From a checkpoint of a small transformer trained on Wikipedia.
Size: 14 layers, 4 heads of 64 (1 for keys and values), MLP 1024 SwiGLU, vocabulary 2048, 21.5M parameters.
Architecture: rotary positions, no biases in attention or MLP, untied embeddings.
Training: a variant of Adam for these matrices, 500M tokens, 8322 steps.
MLP neurons of a small language model. Each row is named by its layer, matrix (gate and up: input weights) and neuron, and shows model dimensions 112-239. Each number is 128 + 24 x the weight over its row's rms, rounded and kept within 0 to 255. Numbers have three digits each. A neuron's up and down rows have the sign that makes its largest values positive.
After each neuron's rows, "fires after" lists the tokens most often just before its 100 highest values on Wikipedia text that the model never trained on. A number after a token or word is its count.

L4.gate651:124141125117141110127129143081125131101081134143138083095065151092160139140119126161085113103134130141136144157161105120126127136147099109149143115081111101105103177138140124134167137103158124121131128167083122110103101155142107121122091104143140109127130111133116130115143102105151105144119109157162141121154118112110132137117163135154129120124134136117127078134124120117160128160093
L4.up651:167164132168155150162144153068156132143086091145107155113132105101143116082136100102128082129114133130137131138127164145126108136130140162096153111125131118105149190146151093098135127108145128067148188169099095097131087147133130148143137165175117090138092154123093115105153095091140089152110133150117130124091131112093106177116120078126139120147139119125124113149116126113145093156124
fires after: "c" 53, " C" 6, "s" 5

L2.gate335:121158133124148157167111129117152112142109162119122100159144120111086109101135111116134118099140145114113114124128196118118136115161133143132126120143141092120138097156131130134139096101139075127157105107102133129113163112102093138077109174097153144159150135125092117131132118156136126131072143158144135116152149165129141124104127068090109116166126125157166121126137173173102128123127
L2.up335:139148142131129122130121132149124133085126138137180104095085081088100110123106145159178102126137123075131102138150138147114125124166118102142129122102089129134136118131113117108125127113182121130129154204121123136146109166098129097149134131116113141115127153104129109147116125099139100114107161115157107112148160203130096126144093121082156114115117098149151144146100140109082106119150
fires after: "s" 25, "par" 16, "c" 8, "mission" 7, "p" 6, "ic" 6

L4.gate649:141120126142176140104125140122139109161117129152122100131112135139116131161143166151153188150112097191143110136172087168149098152172149152142109116170101083160129142080119123149105127110157099089152164154083164116145115120157119127115125153136127070140141160114128127160151133100141147110117110135166163128129141112130145132171149167093100136069174125148160154111115174146141133122109
L4.up649:184150171151133144126068133118135118130097102110138163139185106174143119128131156181103137144128161152129104138111126162189113124149138102147125087131147097149113134123135097117147097112128104125140127119155124124111141089142122121112096110112119131071157102129134134119106122105156090135105127118129111147092163094096134164119132122098085112125105127144088162125139158136096129107111
fires after: "ol" 15, "un" 14, " c" 8, "C" 7, " Co" 6, " C" 5

L7.gate384:096142093137103137111159124162124130134148144117157149126118164134159145115147172132144139110147117099116139107143153101157124136098135127122081124102114136133133104096109120120097120147108106136150139122139134196143108131122107121094114117162121117156132109175090132164130105177135122138151112132161133130119155128160159179130151131109154117134109099146135146113117125117221133174121
L7.up384:150112111132154119072141116104132149137118117144184116119152110089135161078115144156105126101143089147076141108149122125129134119098173128144102113090104133144140160116129126131145141112145136143134135116118122128112132100116147115145133165188114108203120155130122116132120118144144127116106118141131143125147118124101178134144144099166168123095101098091143150134158102125124118100143
fires after: "s" 26, " G" 11, "ab" 5, "d" 4, " out" 4

L3.gate380:111101112162127131141148124150145121136096111106088116130133153153110145129178122150125116121148156163131102146127124138110125125124152095099153099122138129136144149157116105136113124136110102111098148101059172143157107132122108143099125134125129095108119109109102131137118127108106123116172144072158125088092126157137169087139100112135115148144141182114095122103122143094113153131132
L3.up380:105121156111151101142132125135149114082151148143094112096121129111124112083142133126131140093097162132109112147144118105127137100123121112167154139102143114138124158067130091110118140105153157158118084146147134166126143104138157160109173127126093136121129150147142132102143141113139106136133120153155108127123104109117089115136129156126126112084137123159109142117147146139080076110080
fires after: " con" 28, "ro" 25, "re" 12, " pre" 6, "le" 5, " sp" 4

L9.gate153:158160108137111119165094123107121172090111114109135089080112078154109120111154145124142126098135137108130155095124113143085122137118137065142143133139135157165144131161140142152074130094115160153144125145082122128174179147113083128141119151141119116090147112138120124161064103119077143118153138166135118134128110141085160155180129140104180120089122129102106158135083134133079113123130
L9.up153:092175151095164148110113156136125137155130172141165121120085165128128102107125168137121078176109115166126132152122168124134118119094130129043147141097171119143127153117148155150123119147135127125099089127110133079129105132143091153105138135124119104161077185137127122115122154104135129114172140119118177115137114122123127138147108127104138145150139079146101099165131136135104108122122
fires after: " in" 33, "c" 15, "s" 6, "ent" 5

L3.gate445:100107123120129146119137071118097093110099159132155167135107103133141116143164119133120119144141115137109121136115130124124091144140111107115108128120111143127169140114145121115144144103158092129108137114135103101095138143142112133135130199133181158138123148138114156131131075098160106098103096115107119098112155157112152103110161143150093160100078155117105156166134124117136113164133
L3.up445:143139147134136136115086107161146108108120101158143144072123159109106112130127154174112147153128033121101107130122115144160172141129120138098136140106112127122121130103131130141169130097129146090145120169119099116165114127161147157146116127113134099130127121111095168128118122127164156086144122109165112158162118156135177096129134147145080130121113085153123094143111142104134179156118
fires after: "c" 27, " c" 15, "m" 8, " C" 7, "C" 6, " dis" 5

L2.gate340:134104106136132107127101123137164153174088143154156105144105150160164134101108144163061094138125117115119112105148144126140164127136102157090141152114140113125156134139127119150122100132144104074102110147141119150112102095070117104138131165139127123122192149127104126134143112089152103135137077149133085114125128165150146133130122156062108149105133108126145089134094135149134147132113
L2.up340:151129140101176135127096159143101132121142109201162108057103164092103145124140104097110126145117092146145143124126153150111137161120153123140065164127148120145116109120070145154153143121080159118125089136128101135135139127160096118109111124102108133084110124121120154158101125102144148088150142132150196082108121100107138125124134146122134152069129100152119132087114091112121169178122
fires after: "c" 32, "im" 11, " m" 7, " S" 6, "oc" 5, "m" 4

L7.gate834:096119133155124087127116071102119107125138117118133143124127147117093177122088125145154124115124146103113122125149093139125102133141125097111130164164081106100171108161129145092133123158126095150120132129108153173139154163089113140181151130161152089098080160136113132148100135086134119146154124128106133128145126121145109128126150159148126059106140150116100146163121131138119131141139
L7.up834:160136111184166156146142147090122122133116155110125124126122114128122099184148142131148144121133140124133109103151140140107128109137120122164150127134111135174105164077108142142122146127114150175113152121171145123119156132149135137132136151117108101128110126137142116157142140132170130150106154175115152144111147104104138169185117139138086157160113149147084145149115148095126126108134
fires after: "s" 23, " ex" 12, "z" 10, "us" 6, "ro" 5, "cc" 4

L6.gate538:173120099149181118137119095143078132156125133117163131154135107129128087164194112113149161103133104137093141143125170128113153134139141096136113098120142108108157124113099083171082122101079133083136122130105136173148148094102108164150078169162120130158142107126132115157157138111119123163081168194154146106157099097092113131112161111145111119098128141106130164120080159157087130166120
L6.up538:155154138122155095128112120133155117124112183122112120106145125104106119093172111100112099140113139114146075112132130164085161123154111162108088108116152160119091127150140136139145157113155121112108131140108095106159160104145144128152094165148110198079112117117135084116118118132122141103132108110095128106150128139147141132161116091104125144099105133116137131074132115149126087129113
fires after: "s" 21, "p" 20, " co" 8, "im" 7, "li" 5

L4.gate905:144133138094080136117109111138145150127125146159090127140087144082149127121141147118112175160131159122114131118128119147137143108109136076137113112153125141128072103137133162119120131132143165125101156082099146136124113126106141150133106146108134125135163119149166136104061125118140158144108128110123128117089118108134089138146148130124136152130112164138158104168154166160134133186118
L4.up905:135113118211185112103115086111150109117147148140139109090127133126150153145129152155082139131133122136114157152160133139111140118087094165142126152128098134140092127101135081108129086133104140153132088120120101165153146126104124117141147164120141159140126122135129135111125142149171115147173144120168095107160127155157125083108130153127087116127098102102106179070088121139179137140112
fires after: " U" 60, " E" 7, " F" 5, "S" 5, " N" 4

L6.gate861:118160128148154148131108134095114065142151156166091129108098125136094065116079187130141096127162104141147124120087158045079101170097100150143149144097119145139081130153107116119120119150125136116151153162144131116106139138117118111130128115143074120126116109139115087151097122116139132108158136145144099120101106109083132111106117115174136116149159131095145165152153130153105154124150
L6.up861:111081137140151145122159157135110162105111143158178114114098106102145099151167142125131129160087115157105131112128125116127145141137126121121101156153128105139123048104152152137105076113170115113107107144158095108116131131124130113131094163108102141106172144126105101107089086143100161116109120150113094107163143191145170137103121122143108138090132121137167162122167146102142141135140
fires after: "-" 24, " was" 16, " re" 14, " Re" 5, " is" 5, " At" 4

L3.gate182:129119117145103128117181130128165129144111121108129105085095149114117107103078106167120113114122121127139098119109104136111132105101140114140113144122109123122145151133096128103158108156162125095077100140137103161120156153143114029112093092142094151154124084102126119150113123165126136106110101114133160119132148119146109110150153123094132081091119084122126135141128133144136130083088
L3.up182:146131125131153101131114100148122148103117149091139196154125070100125118151132137092158098157112120153144156095112120071086113135099123123081119149151157083100118117101111125140127158170107113158131143130121138141136177138158144137129107113092148126140116107118142152156148113073099135098118129095092112089104181133109140114140064120139105127114132151125134176121128146120134093137120
fires after: "ri" 22, " |" 21, "re" 14, "or" 9, "ce" 9, " " 5

L4.gate390:132138154113151116119160129050143106122121155175166133143076147172120106136142154138100119156084097132172105092134149133146107117177109125150137152093172087152138162107188121133131083114139148108098105152092083129128148164168177123105126148100106117125119145104169150147168161109175111103099160153155131116139133163106124091099133120171109122072111099151121118104103140138105141157140
L4.up390:171119128132135130128131097115105123096139125132137127172146153101142137161155134148108139138124125142169137082155102152147151112142138151188097150107117069122119154161155092157160169156127092151096089110092120151119160159189174102143122111112132092101159128143151148134112135144133105103092119085134138150105099118126125147130109122130100138116128114119095123131148166165117115162136
fires after: " C" 16, " c" 14, " de" 13, " re" 7, " St" 6

L7.gate438:143133113137145053162125117193117126107127144120121103105089120115105115118145094157150207140119128140151106110114107122156115119107152102143085116105081165121136126117162145107113152083140134125128140140139146161150099137096144149111139129169117120142159157165138126147154150088147160168130141132127128114119145139132164085133120124140171121144102149113190145121131130112138168120095
L7.up438:103156134137139112106125112122131160146104144133102156137156147107134096134162104131132128121141120094154107171118117092082133122108170145151129112098101135115136135103114101092180119136087124162141124126157111092123119107118141108140136146108086111126112108145157141149127125066133113148127180119093115092066131134158138110098174133080101118148142091127121115132124161098109171121119
fires after: "hi" 15, "y" 12, "th" 12, "ute" 7, " T" 6, " He" 5

L3.gate22:121125112127144109121129145120116139119111171106146075135137144104128125143137104104102148165112118130132109119172141163139159116155134147131185147087107121143142097164124159124131173108137071140155144120132154102113148112153112092096094130092126120121096151143131128121120153134204156126112120132106142122136125115118138129147122118118152099128109167087122167164115133137101171151155
L3.up22:109133115135138118115142133135129140150156134140117143127155116125111107110114135108137084141114135145068133169118121166169094143133150082121148088103143149127158088125132111126122149109113063103139152119129076100167181135142074096121125128102094116093124110105174154153135123120114124137072094127070147114102154114153148159148125079157163118153108183154121102162121122149090132137103
fires after: "\n" 18, " (" 15, " and" 15, " of" 7, "ic" 5, " in" 4

L4.gate379:123113130113117145123080086128150171125126138139115136108118153131089121145112116164157128091095103123113094095096160125098139109150099081106145106133093110062090173127109121154119102129117105148142173175095182116147115150144123122089114160131153157087128106150141153157096128093127169168121142143140120096126148120149119149140158175164152123118198138127131136106098115156124129114165
L4.up379:149110116098113079109122113118132162083126149130129097128106155130172149128149119140094131104134122088092118125135108116087125117106129129097136121089104113070157133160142160151127121149118104110127118133114164122119116143130106119125138112130093078132136112151106135106109106104120167143121144115157114143151080119123137058132179161153133123087143096091128118162124075122131129143131
fires after: "ci" 16, "ce" 14, "hy" 13, "es" 12, "c" 10, "pen" 6

L4.gate424:150134151124185123092097124163157134089184102144174120143125117131121161143122140159134123123183099123102117141149151101097111115133100118141097132100112108132131092100119147176141136155129071153097111153129176131127061148136122128095116156117136145135119149154146123151102128123166136139095165133108136128126117116114148116139103167121139139125082158135117177162135135193121129129118
L4.up424:112111127158142103086102153119157081113134091104146159144190099155129101143128118145133151125140136155171181204077129102106091175159149090123118109116143166121120115129093138125145119104129099129123120145123078090124175136143127110107119133113096110109111130145134120130118168141153170124101105133127142166127101123091135114142083120060139146146100145137133124140140152142121116122093
fires after: "\n" 89

L6.gate594:097133094161120133157130109102134134137106138108154117108107137112103149099159141151127141141122140127142132139078100125105092107096117107147158110174128068110150175158121125111107114120100112112125114134157171134160144097123151069170090141080121134122117116135104121183111096080146087098131139140142139149087134113066120148143103121100137092091175142134132145163119133130109114134175
L6.up594:144116148113102156170088109085136153123127137124173115175114136137152113129163140130113132118153086101134135122090135162099134122131137150141124091111118172192077129163125125122136152105098141141148160142102110141171116101105123176155151137103125119101114135115126073119142116135117124140097136151110136128108134143097099157135129125117145164114135131122164122155106119112118123119124
fires after: "x" 23, "us" 11, "vol" 10, "s" 8, "port" 6, "par" 6

L6.gate700:098104095143116150095161152092141074120138118135104105144113151098117126148133156098069166136152128092117134095126179160107153106145122140135095130113142101138089122115154146151089161151140099119116118096102126188127099139105130096103119122118154105119120138123117118132092120154134179118140095124122137085104154169131135113117109148148097063115121146084144143125131108156147142123072
L6.up700:128129124123152130085106151154135115137130134130134142142133128113094139110162162104122130178118128135111132141101109130133102141100116143120139110156141167119120129146120119129130130104134099115117130146146111145139160135167142137124104110078151159160099150159152143122117110114148142118098155104115138110158114136156076090151199147118083148103100086120135136100104121159129114116114
fires after: "en" 27, " V" 11, " U" 8, " N" 8, "er" 5

L7.gate527:138163096102067125116132098151171147153108135105156136088117124140148088125109147151115131151092116148139149135133088116148095136119083104122111138168095111080116137158099124152150141061131147137145108120170119135141136123132140118128119171140171159104160136133161122159112162133125136131114117086101133132131132109111131113137146144149124140122136153150112184138131100137106102102146
L7.up527:160114124148083137148156135095144130114110147138161124105118151144165096105121184147121117118101132154139125102147150144148130176165170094136137115091143106127087143159120099139074123131110106123139197111111101118113139119158121098088138123165113092158133103149111159137124105162076148106150126128137159149128133117136097119093151160132138130113122123121114150100100091141115107114133
fires after: " gr" 20, "g" 16, "ten" 8, " sp" 6, " at" 6, " Gra" 5

L4.gate310:130134142086150133131108081183124133107106110137160123165155122087118156124153117123098168124141111131163117107094127113140112114151105090174103123124152140130139126144146167156137083159163117132143157093162162085176112160121104130082133136099112145158089142139092067117120092157113136135136160110104149168125119122098117093121080135112117093115151079114142131154136151132102159147113
L4.up310:113125134131088134169130105134152126100124127101170110124134118136127143138129155136093140096094119138117162107141115144111081148124091075107118098112148118125122095129111100143129096143187101148116163119178150115166146148151097114112133126131142111154086096135153121183138138130100146090160117108125132163096119159103172121124126133097132168148134122136142142133165104136138157133140
fires after: "\n" 37, "==" 37, "===" 13, " ==" 13

L4.gate882:140129124096153095080128117093147164115108107062107140118092176133102116122134128106132165201115137145088133087109145096103090121121132144127143144154173123083106149108161129088157139140173134160137121120088144140134163118125136125154107129125110136108150126097072133167122136113133109129127096162132123135179145136129126128120091128176134131067142131078148121117181131111156169105123
L4.up882:122083120145168096141121137126120177119105141140114097149107133154083107098100137124124107118132124099104127123125125141136131133097114095116126140123101104141126139128155114117077114115073125126126110115104127099161165157105131112068173112140121146124116127130112140157135106113148153086117111100168158136107143123091131124138142141112078165103115158156120115129142168141142088074127
fires after: "mo" 15, "ed" 12, "d" 8, "o" 7, "li" 7, "B" 6

L8.gate671:122118121120083122147084148102148108109146088112160071113073121138114088114068097144109142144161131128163099153123090145120157101115102151107133148114139107124152130087127107124126125153137161108154117128124165083117123131141057111172087139129131123117133108116134118121127100114137108079114148133135108135102127143135109078130124121104126135134150158137142139133132111138127161079140
L8.up671:114125127149132112140165125161119108134126075103130145109095110140075138149163154072095173181134161134172115167139127097135117113137084141129130117148156154078136076142156095154143124126137078129136146121118124136148136133101140113099120132148143134094126134131096123160112111088119163122114133138137104126099133112139116145148110127101076135099161185129123114105168128179158123100091
fires after: " P" 26, " " 21, " G" 18, " g" 7, " |" 5

L4.gate895:115178131127123108098135158121141136145114170118130123130125114096129136201108162135113115127156134185116098137133100149131144150116151143124119112129119080143142126165147122173140108132148118101125126124166123136137158123135119079100076087096127090102087156085143116121076132131120162137098115104132135152138133133143143117147192092107078127118155140119134123148162136142127122105129
L4.up895:098126136139142143095134113154134163074162134134094110124147138130168105148133154133127090107147111136134143134101140128117088164105123110098126118152125112154146131144127118122173158111100169134125136128155157108183158158171145125147111111133159130117102129111097095095118124130131170115058129130130084120134107074126111124093086105146167130127193119129128096133129081091118089160115
fires after: " |" 37, " " 11, "\n" 8, "%" 6, " Ma" 4, "ce" 4

L4.gate778:131095117130133078137156164119128154163078125114116122095129103088100132110131120111116176125170170153137141139115094126130153133119157120113128147109163120129167112106118086080115099129131086131100142129125188176136154158148145176120132138153072121079126106125109168170125161100142183098121093179140156127150152133123123117136125101118137128134121140105107137128138163133164151115119
L4.up778:100127150157146102147137056103140096151138109153126123088122124117107133112168133117145112085150113119130123161144138112122127103109111097119169138076091092117153097124121125116153123128106133130145102107130128134091114178079151130149170124127090130137186174204102124151174103122154133153155157133151126140133124133113144100175113119160086102159131121141115150116128139132119173094109
fires after: "ri" 40, "re" 8, "ro" 8, "po" 7, "ide" 6

L4.gate834:114111109109147081095111118127125104139117120092092145156085159130104126114112175119161137120147129137121067145116080134123072110150157111114113108105077134103106127137141157129127099125170134118107109128137158139166134119130135166126126143146133132132147191151144104108143125101160122123135107149126144099104160128075111088196106097133157114109140131099156166092092129128185124102110
L4.up834:111141103133155146162142123147156156136093154106122104127133127169121123108164144150110170105143170137156137142123138136187131135106162136157114127114131139115111153103127123136090101106098140119139109152117177109133104112077115154126119160139087147113114153116128124142144133131107079148143118180094091100114142147140145184136125127138148140135152158167076154091086152132097113093132
fires after: " co" 17, " Co" 14, " C" 9, " Car" 6, " Col" 6

L2.gate907:139111121132106132060140124121154145107093163137139107085147147114127096125106127119068164140151111109119104109115130170112140090115155115081130114146145090147124123155125155167140135130126145139154133153118104144101170147136103146128057124123136104164077129116129143141086097147100100154089134123189131135119127137143158081105162074095093161099134110075125178190105120158089121121082
L2.up907:156155142086134138141125144168122115096142135128112157088140111137158109129139119115125092108154122115112105164082146122104129055151111112107115088117161144070153165171143128128149102099111137124166151129157079137142097134108150172122117125188126108191072134129135094124081137086099145150127118162100116128118149149115132128150136089145173110128117130064130128148110099118146136175130
fires after: " " 62, "s" 18

L2.gate637:137157123113141106132098106133160172156085138149157120111118126143151099133144145194093121148121115144108165129174083107159147071167142144101143130112130129104123173130092109138143123131148102116173135135103137116133146171141114115199101121155106116133129179132105175131098143085142110083117121142133131139099105131127129139153138132150096131099126100135132144145136112154104100085089
L2.up637:157139111123133135097154114083104151147096106164176095136131171140128149136145134106087131105103115132131098116155111159157134153126126111131103127123149120128087080147180114118106148094161104120136118150089123119111123137133149095122112145121097115130147121130127191122138122122157126113166094114135128114129144111173125123172109138116166125135123144157140137117126128095167120141118
fires after: "c" 30, "g" 15, "p" 9, "f" 8, " c" 7

L2.gate451:147120099130128100130165110099162127119114170084185136149125111115134131122120185129123115126105128120126097123148164167114118120122098090086109125171146117134132120124116114108173123150103099108126106162094104152121170144129139130129048147064140137163129115135096141129140123156200151119122157110117125110156141090125149119118126157124156136083091130139113145155143133168113141158112
L2.up451:163088133145121090164090100107141160133127130149104128135100141164136149126156100147152109125103135150101112090107115150146128141156141136111106131170096144140088163070098101135142136102137159146114115113133155114096143162181115126163123105123096137161170106130137188128159164130124135157118126144135122114141117119151169089174135126190122073103180157113121128093117158127097113099109
fires after: "gu" 27, "u" 18, "un" 7, "ne" 6, "i" 6, "am" 5

L4.gate691:151106146135161171102135156154138162108121106101124153120167103129121147122119092134142115122150125148099124108100148161088096123184137088173061129161159133160138143149120154130127117159159090106107134120164192141130120146097112100097154134134132131124146107133119113144159106151129181137089131144149133114167146104133165165126091105127138120134083178144141145119174148194119072154119
L4.up691:145131127160155117109082074147137128137098101136126116114089138178104146100141139122093160102134069100143133115132169133152088145129103133143099112107134169137113131138156124113119147139132120144136135101138172101139123124117090128124121101171159148151117127170101143141104159135175133135141141127148137129116133149149127091167138153084149098152089143143132173113134178096115126092109
fires after: "\n" 100

L2.gate709:146133120122100114158121135106133138062141169135134089118120109101162092134141180104136102147112105134108136092119124155114114097146087148107120147139126098082118110111125147122105121107117148132087160139143149157122118103122090105102105159078091124157098105128134155141145152113200131118053122168122188103111121165133138093107151108147127075099157152126166183169148107120099132126098
L2.up709:144136141110138148140143156128109089090162116096083145137166114085125156128112112078098088125111114138151153132091146144125145118136110122100151161134140075153100147173143118094113128116105132125092114158173135149143138141150135132146158150091154133145093107134130136099128162106121144126107117150133151115134125171129141167107116118126103133147158110126125106134148131125077150115128
fires after: "s" 40, "al" 15, "es" 11, "ra" 7, "se" 6

L6.gate202:153128108096093130141155095043131144117095099136145107107132130144122114155110170148122106112132128149107140153114108146118112087140137102128109144109109094111113155093155136128118103147150065112154089145118095137155139126151111163090105130132132122138150113113095136105096112149142074118129128150128167130138149115126128124108136118170117156100143154106153123173128136141130110105128
L6.up202:156125112139120097151137127142102198100115125113144154112148130158099155145153101125115100096074110143104113120125103133140119153090115077101130136109124080070154133149099099105161137121146140139145118092126154111178142152149165102127120100145088132131122123146132176126154110089129138109113141149114104121150107106147135124128142141151087069136137141075126132142094156123122115129146
fires after: "u" 15, "es" 12, " mo" 11, " be" 7, "i" 6

L6.gate166:095136108096146135159109128089132107115122105143136124140130168145136075154120137140129092127121128118105116087129087131136124123147109158105066093154120131099127115120117159136131079108113140162164117088107145155135137148145158148108154123130121137150179093130100147101104143163170138121102143138161074154124117119145142069097113146139113111147131170127160103145106144123152135111132
L6.up166:163118147113173139154116122174143137166144144111103154136120141067119155110127117111143092172136116130150153160139100131129119102127091120131126094154095138157115159190133106129125121078128120129146105149102134063153119132125154168121138157114132122100119127126102084075137190125111141138097150130114145093084140137135139124141179155112099131111132133131099110103097116102181152150106
fires after: "ri" 22, "gi" 11, "p" 6, "o" 5, "g" 5, "j" 5

L6.gate803:163130110137129132098124111131132136118100156122118121085104123097117095143135115070114136116125121115140121061079120102113116128116115127103130103088125101127094120113146110151122139058120113144119179118159127123142153139106146122093104152097129119176097127143131157122150128131116132109092126165092131124160123057153160137125164132135114125097162138092141183146133154078112114143149
L6.up803:126135136137150129114140151119131089077134109154140122094126153096129141147132123110131149171159165115113121156106138117158122110129135157076161100099160145106147171173124215128101143119146147143136155114139128146156122109103148133138126143109093087127128138148139127143148117162173140124121124147149090068158161155113152119130125111130140121123160153147191148131119121140109114107138
fires after: "s" 58, " change" 6, " S" 5

L6.gate0:125135083143169131114099141097153090109122126159143117091118112135112128133154156140121154130132132158113148101106170091122111167164142132100101151144117135105109129125105154134137130120133119130144176094116134117121088143107163146151133133123141138113116156157160099115070141147138199114122118148105129133083117153135145144084105148132140118130155116137172129142097149134162110141085
L6.up0:137129097117126109143151114111134140127102130145115123144190130075140128126091148090119134155135182123153139138117152154144144160130109078101130117140142120056106154134125144177120126131125123139199151162128135084092123136159117145091116126155149087109127145164105141098083154115144152107108139102100168115138170161101139147129125154135106132118103104157118128110115132147146159129132
fires after: "g" 21, "en" 11, "p" 9, " Va" 6, "la" 5, "ri" 4

L2.gate602:094102110132144126136144135101104127116079131143130057124067140162180137132131146157133124114115137139096139103136131132125136078174146102128129143081110153150101129110135136147099149111207117081162139108130175144150124130168136095133155126130131116126126150116107058100096157151134105118138101172082144146155126103100132133181141157108123095145129154145112153134134107141112125142151
L2.up602:122146128099132107083121175167161109103125153124142133104146149102124141156138157129121110142131135163147136144136152097144135087133150106143104127175150117151105137093103149170120148148101137150110104146105147141131141107140086100098107086125103100092106179158079139120131145101123160099141163114094112144123131126105133104152118122068106169140087119109101155144180108104111141139127
fires after: " in" 30, "vi" 13, " In" 10, " up" 4, "c" 4, "pen" 4

L4.gate503:158148149128141100130111132121113154148138138116114072150113126145098126119139136059134131142150158053145111154110169165090120115165135119111092113153155160151105084131104136130090104146132096165136155093119158160160102118137150095104075161115151129126134149122104117159163127135138136103101101131153159136116154144113136135145168129107138135161144116120152137148104103151079138110103
L4.up503:134125117123103114118120105090135080121104127109126135128093112122120149175111140144089154152144132096093123119129107144096105179123141130136089109149110141114165126127144073122117143202182156118170119143149150139124133148159185152141141161174135118140163113136119139167146129105119167120144126116159143109099130107130166150142121179110146135114110147163111106120129109129130136119127
fires after: "-" 55, "\n" 9, " " 9, " |" 9, " Mi" 4

L3.gate110:113127102124102111131169168135114112088139127105161142162084126168104138123134150100154090140095106131128154133128103148113137174166140118134125121125132133122173092117096155172072141120113155131106118137105109121164117157146112129053083162108098141144173104131140152154155144110100129120091121126099125124091141162160137102114131161127122159122094139143176128149074073107109116153106
L3.up110:133118115134159122146132118131099139081115120105130130137124131130117120104147170102081139124099136117094142147106094163160151183107142113152132132112156106138175149167140161132097191043126096164164123134106072104131146142140122119112145121150127121124136176120138173085150115116128135112134163100104109099140172132132119113134113149122106129114163139087147087159126147098085165188125
fires after: " d" 30, " " 11, "m" 7, "ro" 7, " c" 5, " change" 5

L3.gate503:178141109121144127209116095121146165116148144132133099144065148109146088110136133158133110135151131105097120148136140139137120103109116123150126125125123096115135142111101173176146077135156151134125132093134159105141129131100114114180127111144133117168106108150164135112113165132168130123060132133133160174097126094139084098157169155142125105063155119105107113128141156132113148114111
L3.up503:130115122111105130128134127212101145195073137122127115140154128113101124097182137138119162114118148132145066089113115142129144100135146117136130102125143140157099147135168124105105131164139133132118143120103135128098098126138153136100169096148080154119101132123094179068130141085062118148127142076135151128096146163151124120133145127149155150155150138101107137204151114117083101104112
fires after: "st" 62, "out" 5, "f" 5

L3.gate133:149139108183123122160168118143147138114128124130131046120124147131139061087137170132161142137097098133138141149091119119106125136123094105117112159134097107132103176120147143123121103118145106110138127134144109090111142173070144127106107146148109130146135112103138167139088130130136142123100151146113126115118136157171118084102130182187154089103155104122151126125114162122103143156113
L3.up133:150110119130178169084152132162114145162141076130126133095140098108125129164159108118151101092114110127129126162107135096108149120152133119131114146148111111150121174148142141103186105137118140120142121130130104100121134158098104113163185107141137102126158120102111130131072129136101142164157161107119121114140161142180105129119095145128162140104095115100121075115105138092084099109152
fires after: "th" 55, " a" 7, "h" 5, "g" 5, "y" 4, " long" 4

L3.gate762:067112142102133159107139086093104161139146129128149083118087118138128141143082144083089144132097132139164152135141158160107149158124123139108108125116099114138074154134129130121152101105137102119140128118151129141108151187123126125134114110107131138150155151120103117172132056122130142104129120105185142125128121126083148106104098093172178121088128106108161152149134124143150139104135
L3.up762:158147101143135148115158194065093127066131119168108125136098096112131086106146085115104125158141116133113132079115127128117102141133140118136098114121151144110096166103141121126141145105172123102092068119110113141125092138133173120094077166102168100148131143152154139139116131124090106101108116115144124081134147126147148098114121153147156089098090147126123118110137121109129188106138
fires after: "\n" 46, " re" 24, " Re" 17

L8.gate291:131139114130135128092104116116149135158120160123079107079073121107149126109138179114114144119111101141127145160102142140123154119122127148142050125099097133093139124122157094166145144112171124122131133132157098115133141166135150138091092135129168121149107129120110140112131123089133112140145084123165106128160129141146141115155149134098149084148139162133155119099105113143111102099151
L8.up291:129149132119120135117104156094162125113125128115120129122092155104122137123134103165112127115140130156113127126135144114142122119145108178109175144085123069095172155136108143098119096125156128136131158104120137140182113154124161146146142140098095121144134124118097158104111135136151166130094134067181118094174127135150112124132117113118133151111145133051125113140135146129147143155119
fires after: "c" 23, " C" 11, "ul" 6, "al" 5, "pen" 5

L3.gate497:116146119121121150145111163097130110119124115154067130130147161158120124148172097148116126118113139165109106142133163154165116175137109090120124110163112138083123150126076177157120138097098115131167097152139140100146157140130095095139118141095125115115145089122110130157140126167139132129114166118155110129121128125104122103139148127153126122121116098110115101124172110136079182164110
L3.up497:154105125165138139098117127098175113123140110102118156134122135120158160155126164136203157108132150079123156134141130143130108157116161122096135134140133094138104152103148131120144139111172109144162161121183130113103160126147187134115082167087105096141097128123101141145143121119152159111125112158079149100077128105183132148100101100099091092100130141124157107155095104069135135143117
fires after: "ci" 34, "udi" 13, "v" 7, "com" 5, "om" 4, "form" 4

L6.gate909:153108126162152165144125105156127115101142138135121100162128136076119113089198186092102113130094148133110163103122109141127120166127110104163125144149166147104120119143093155126154102104162120157133117115103110087166146123117147165114111189120157170139116133118120161107147151152131121094105125146134159100120204153117127097138095148109119143129141097120149117114093144121090190104115
L6.up909:112132110120129136155147099108170166126123145092148135129133095122080117115144149102100140156114141141130170132171131122120121145049125106121153110129153114128141157132133188133100138120145110160129106134110101141120121118130171097143186153152100131120107138108142141128157143132145133103134135123080137164112134131114111102116129140100179157134149111132086153188154114109141130144180
fires after: " " 56, " c" 8, "T" 5, " C" 4